Weights of a small transformer language model: 612M tokens.
MLP neurons of a small language model. Each row is named by its layer, matrix (gate and up: input weights; down: output weights) and neuron, and shows model dimensions 160-287. Each number is 50 + 15 x the weight over its row's rms, rounded and kept within 0 to 99. A neuron's up and down rows have the sign that makes its largest values positive.
Before each neuron's rows, "fires before" lists the tokens most often just after its 100 highest values on Wikipedia text that the model never trained on.

fires before: "="
L6.gate265:25 37 54 71 43 63 53 55 56 47 44 16 56 34 64 43 41 66 43 46 48 62 50 69 25 42 35 52 59 55 49 41 53 48 54 67 99 74 54 42 66 71 48 27 31 41 54 69 54 55 58 62 47 41 45 55 46 68 10 29 31 23 51 50 45 42 70 52 34 73 42 66 51 63 48 39 40 55 60 38 23 47 37 16 55 45 48 67 34 35 65 34 66 34 60 61 59 81 78 57 68 49 99 60 48 49 62 51 54 55 16 58 60 57 73 60 57 38 44 55 46 21 51 75 49 43 35 36
L6.up265:28 32 68 85 35 67 58 49 46 37 36 23 54 48 53 45 50 58 61 60 39 56 43 48 47 31 21 36 48 42 56 50 37 44 55 38 68 59 56 44 60 67 57 38 09 52 62 77 37 51 43 70 59 42 37 44 43 44 49 46 36 39 93 41 61 54 39 51 42 61 35 40 76 48 28 42 43 50 63 33 44 30 56 37 63 43 56 43 41 53 58 24 50 37 58 67 62 50 72 52 69 39 75 76 50 66 41 69 54 54 12 46 43 48 61 58 71 36 43 58 32 35 56 48 47 56 43 51
L6.down265:51 51 40 71 31 73 51 52 50 52 42 15 64 48 46 45 72 58 59 54 36 73 52 65 61 45 40 54 81 60 43 44 46 69 44 38 34 57 84 27 56 65 51 51 25 43 30 41 45 47 47 66 56 38 38 32 51 43 52 24 44 51 61 64 65 91 30 31 40 55 57 72 59 56 37 45 56 11 54 64 59 45 49 22 53 69 45 25 40 48 55 45 99 47 59 61 58 41 41 70 50 23 99 42 75 57 57 44 50 70 54 38 50 63 69 60 58 45 29 48 49 71 52 62 49 28 67 50

fires before: ")", ",", " (", "\n\n", "="
L14.gate641:45 37 33 58 63 22 46 61 70 52 73 12 93 41 38 36 35 51 40 69 30 48 29 56 43 52 68 65 60 66 71 66 56 23 37 60 62 61 65 44 65 45 65 56 83 47 38 68 67 86 45 36 52 71 68 58 38 55 53 67 48 71 31 55 51 70 42 47 76 25 35 49 36 48 60 20 44 12 42 30 43 63 46 57 58 68 43 42 49 87 55 57 53 40 46 74 50 54 73 45 42 38 31 46 32 64 68 21 72 68 36 60 64 16 59 22 56 00 82 51 52 38 43 56 63 51 38 51
L14.up641:35 47 71 80 59 50 33 40 41 35 44 43 60 48 42 54 48 57 22 77 64 37 39 30 38 60 29 64 57 42 32 23 50 61 18 70 44 70 71 39 53 16 47 69 62 65 38 31 64 63 65 46 39 65 55 57 80 66 34 57 45 48 41 76 55 42 50 53 63 35 30 52 50 03 44 18 26 40 64 56 57 32 50 48 58 33 54 36 58 42 30 61 49 69 46 66 68 34 60 29 52 63 45 38 80 53 35 50 31 42 75 48 41 64 59 29 43 52 50 49 50 48 46 39 68 39 46 28
L14.down641:57 30 08 71 62 50 45 48 29 52 66 33 22 37 53 40 74 27 49 74 44 43 50 62 61 54 58 56 47 62 38 42 38 48 73 58 34 46 42 77 66 43 45 30 56 55 44 48 59 63 49 54 58 54 52 41 22 70 42 39 29 76 46 57 41 58 51 52 40 63 44 70 41 54 70 30 48 41 38 41 45 42 40 61 32 67 88 35 62 52 40 29 27 48 68 54 73 44 61 58 18 36 58 51 48 64 60 72 57 43 61 45 75 65 43 56 34 82 55 61 49 67 71 86 38 46 52 65

fires before: "\n", "\n\n"
L6.gate299:58 63 45 52 52 56 51 59 57 59 48 54 43 53 60 78 40 66 69 25 54 68 66 25 53 72 62 32 89 12 41 41 49 46 48 56 71 39 54 22 42 47 51 30 54 65 52 60 56 30 43 51 52 43 58 51 37 69 30 79 88 49 23 52 41 73 34 46 49 49 16 61 48 39 34 47 22 55 31 34 33 36 40 23 44 33 70 31 59 63 50 50 48 49 71 53 61 56 36 61 39 37 37 43 58 60 56 41 58 57 66 37 80 50 70 43 61 29 43 33 48 51 43 40 50 83 38 67
L6.up299:50 41 49 46 54 28 62 36 41 76 36 43 41 54 36 73 52 62 68 79 59 37 44 32 39 32 11 51 41 55 61 66 55 47 23 11 60 46 50 40 43 49 35 57 50 48 38 50 74 43 55 51 59 70 57 74 44 62 25 40 39 52 72 47 45 43 62 50 80 42 34 55 69 47 32 53 70 28 38 74 81 50 49 55 42 87 53 45 60 50 45 84 43 46 47 41 75 61 50 33 59 29 32 50 50 58 56 51 63 55 61 45 61 39 44 46 39 52 66 66 34 46 66 38 54 47 24 53
L6.down299:29 55 59 51 58 30 69 48 49 50 65 63 51 76 57 75 67 06 36 57 63 47 58 69 33 22 52 44 29 59 46 54 57 67 59 52 39 72 62 60 54 48 50 69 60 37 30 41 64 34 55 56 33 73 37 36 23 75 20 43 40 41 33 39 48 65 70 33 57 35 14 76 52 50 37 19 45 28 40 45 48 70 74 61 50 70 61 51 34 41 47 19 59 50 54 52 58 53 52 61 55 39 66 46 68 59 61 63 55 59 35 53 42 43 49 60 57 46 37 48 51 46 65 56 67 18 47 52

fires before: "="
L5.gate144:46 57 61 62 26 30 40 19 56 40 28 41 60 30 41 45 50 62 37 69 47 65 31 29 37 46 61 37 67 38 35 44 49 37 33 50 99 65 61 48 56 75 66 69 34 28 42 49 26 38 73 99 53 58 55 53 54 48 36 72 44 56 73 67 63 33 69 58 81 73 43 60 38 63 55 34 31 53 33 48 22 69 72 31 57 51 41 44 24 50 43 41 84 52 87 64 54 48 46 43 72 27 99 57 46 38 33 69 65 26 40 57 37 25 53 61 29 60 64 47 56 42 66 50 59 67 37 27
L5.up144:59 73 55 70 55 28 41 44 61 58 18 43 77 25 54 47 49 68 11 60 60 66 34 32 38 38 48 61 88 37 34 62 47 37 34 65 84 47 48 40 42 68 43 56 23 59 29 52 44 45 71 87 57 46 48 56 46 29 55 68 49 27 60 55 47 48 56 65 65 71 31 63 39 59 33 43 55 42 57 51 22 67 69 27 56 29 57 52 17 53 60 17 74 55 91 33 55 43 41 51 53 30 95 50 30 49 34 45 67 52 36 56 41 36 41 63 24 40 75 45 50 39 73 32 33 80 31 10
L5.down144:52 49 31 50 72 40 54 69 50 63 53 59 58 50 51 49 52 58 32 27 57 53 47 34 64 30 45 59 50 44 44 58 61 66 65 39 39 33 47 67 47 44 45 44 26 78 42 48 48 66 41 51 54 52 60 21 46 64 43 50 71 42 57 68 83 33 70 50 37 48 23 37 39 56 24 49 43 59 80 41 54 57 39 39 56 34 61 60 58 66 65 56 45 58 46 27 67 50 58 59 39 49 99 33 46 50 33 44 40 77 53 49 57 51 57 55 59 54 64 42 41 40 56 49 38 53 52 47

fires before: "=", "\n\n"
L5.gate211:48 48 62 31 63 36 21 60 73 51 37 41 40 68 45 63 38 38 51 49 49 30 57 58 79 63 60 54 46 27 52 51 52 45 36 49 64 58 62 35 35 44 76 47 38 41 42 43 54 50 25 36 48 54 34 43 65 84 29 53 47 62 41 63 58 51 59 55 62 35 33 76 88 66 43 62 56 64 20 60 35 21 69 41 63 61 48 45 31 63 56 27 50 70 50 37 70 71 52 37 46 64 58 62 43 56 47 32 56 77 23 57 51 64 43 38 38 36 48 27 32 57 33 61 46 45 31 48
L5.up211:43 40 58 38 70 35 44 50 53 64 57 57 49 61 58 45 53 31 36 51 42 54 48 55 33 37 62 53 55 37 38 40 79 50 51 47 54 57 57 26 25 17 62 43 10 46 63 46 77 37 36 42 35 39 27 49 75 42 23 37 46 58 48 65 80 56 45 37 82 71 68 64 35 54 21 43 48 41 33 60 58 44 35 43 29 77 24 44 49 48 41 31 89 46 80 64 64 66 48 49 60 30 57 29 69 40 52 66 65 49 53 41 38 46 26 52 42 37 54 49 41 58 30 72 53 67 63 45
L5.down211:42 50 39 68 67 55 64 48 52 55 61 74 61 39 35 63 45 30 45 33 44 56 45 47 55 68 68 59 48 23 57 45 66 34 75 32 29 50 44 52 48 46 37 34 39 58 23 80 53 60 61 50 50 59 55 30 52 86 41 42 45 17 34 50 45 48 56 60 51 53 46 39 50 49 19 45 41 52 19 71 43 46 21 56 61 69 41 57 34 53 33 57 71 31 58 45 46 62 33 44 34 27 99 44 47 29 48 60 70 42 49 77 55 66 30 63 47 18 30 71 45 66 37 49 51 67 45 64

fires before: "\n\n", "=", "\n", " the", " of"
L7.gate434:22 24 67 69 57 35 50 80 46 53 98 63 47 76 55 45 48 61 47 77 50 47 65 36 62 81 56 47 67 61 66 62 43 58 52 41 50 76 83 48 51 17 49 62 40 36 26 55 48 66 62 27 46 46 66 81 66 63 58 50 28 52 45 48 62 45 45 47 45 58 28 38 56 52 44 76 43 29 29 43 55 47 45 21 37 33 48 78 65 41 74 68 44 50 67 58 48 65 32 50 58 32 43 31 41 65 58 50 29 66 58 29 78 40 57 40 42 51 66 10 67 62 43 26 37 48 78 46
L7.up434:46 61 59 52 34 68 57 32 06 76 58 60 44 64 31 46 54 54 47 88 68 29 68 62 47 28 09 59 56 51 26 74 46 57 37 56 67 63 51 73 47 36 47 30 63 32 47 65 50 52 68 21 50 58 45 29 58 67 61 35 15 29 29 45 53 52 53 36 42 45 56 44 57 58 74 59 65 55 51 32 32 54 56 54 64 54 48 58 47 40 83 71 55 68 71 62 65 52 52 61 57 24 28 35 41 72 53 31 78 45 08 35 52 27 56 53 34 44 66 27 46 58 35 51 87 50 51 66
L7.down434:53 41 38 49 53 37 32 61 39 85 75 47 48 56 42 31 45 17 47 59 67 43 55 59 59 48 45 44 32 32 24 51 56 46 27 26 55 52 59 54 57 36 61 41 72 42 25 61 57 42 36 25 58 52 41 31 32 38 45 29 38 25 72 62 65 39 45 38 54 33 39 37 49 76 77 58 49 47 52 41 60 59 52 43 38 70 22 65 47 69 40 33 63 26 66 64 30 60 48 36 48 43 50 59 65 84 64 28 66 63 36 41 77 50 45 66 33 69 67 48 26 25 41 59 47 35 62 20

fires before: "\n", "\n\n"
L14.gate622:49 42 55 56 76 67 50 55 30 53 40 51 42 47 46 32 49 46 41 65 67 31 52 45 66 62 62 62 43 04 51 12 58 64 40 43 41 65 52 53 17 52 46 28 42 46 72 51 29 36 58 34 40 48 47 55 49 52 30 52 72 51 56 56 49 55 42 42 51 19 65 37 55 31 57 77 42 50 27 66 43 44 32 40 52 59 47 45 52 43 40 54 50 51 48 31 28 65 64 35 51 46 39 49 47 60 49 70 67 33 80 59 52 53 60 48 64 12 39 37 40 17 77 42 61 41 65 53
L14.up622:44 52 53 39 77 44 60 55 33 16 27 33 50 21 71 35 54 61 40 66 92 55 25 39 54 62 32 55 34 37 65 66 48 48 68 44 54 52 45 47 62 35 34 45 35 47 89 23 48 49 60 55 49 31 81 68 40 67 44 55 54 87 44 37 38 52 74 72 52 48 58 53 69 42 42 41 63 52 62 61 48 68 35 65 57 45 42 38 45 52 48 72 31 62 49 56 37 71 56 42 38 48 22 43 67 38 14 76 57 56 55 71 46 64 55 32 14 36 79 23 45 52 61 64 43 47 74 45
L14.down622:37 66 59 50 24 76 52 43 31 55 43 60 49 49 55 53 44 57 51 32 41 34 49 63 42 47 67 60 39 46 33 53 57 69 51 57 19 53 65 35 57 32 64 94 43 73 49 40 57 63 40 84 40 60 29 39 40 23 73 43 62 32 75 55 59 56 53 56 34 72 39 56 27 67 66 63 41 40 54 50 66 45 56 41 55 30 68 54 80 47 60 35 55 55 78 51 68 16 60 80 49 29 74 67 54 50 75 46 30 55 23 63 33 28 78 47 52 67 56 52 38 53 19 45 60 56 41 40

fires before: "="
L6.gate436:05 51 62 63 35 73 44 48 74 38 49 52 49 70 59 46 44 51 54 62 44 72 63 71 25 56 48 55 65 29 30 51 44 68 66 37 69 41 53 48 22 77 39 53 35 80 73 83 26 23 77 27 73 30 45 56 32 50 39 63 32 48 63 65 45 54 45 42 46 68 30 47 64 33 61 52 45 59 50 67 38 76 52 38 40 39 31 50 42 64 41 17 67 54 52 78 15 52 68 37 70 45 99 60 60 60 45 73 55 53 59 68 45 44 61 62 25 91 37 35 49 36 54 64 52 67 49 21
L6.up436:14 73 85 66 34 35 49 30 69 29 37 71 35 43 22 43 61 40 40 53 61 56 65 67 39 47 55 62 49 39 42 57 33 63 25 35 55 48 59 47 54 51 52 64 28 48 63 65 30 45 40 61 47 54 38 70 52 62 35 74 40 28 80 80 37 49 52 51 37 64 57 69 65 51 52 46 34 68 59 52 36 68 63 44 37 61 69 57 44 58 68 33 81 28 41 54 63 45 79 53 78 58 89 51 45 62 32 86 37 55 45 64 25 48 41 70 37 68 43 33 44 34 73 57 56 39 33 28
L6.down436:13 70 61 65 40 62 76 43 72 47 43 68 36 90 44 50 57 45 54 49 37 79 40 73 42 43 28 54 20 34 46 35 45 89 49 30 50 35 47 60 21 99 50 49 41 70 60 65 42 52 59 43 40 29 35 54 50 46 48 59 39 53 67 69 42 64 46 38 30 25 80 62 52 26 38 65 27 51 70 73 33 55 70 34 56 48 24 33 44 56 43 53 57 47 45 45 56 45 43 35 58 48 99 69 52 76 55 67 72 57 49 58 41 46 83 73 35 56 49 60 50 42 37 62 61 57 64 40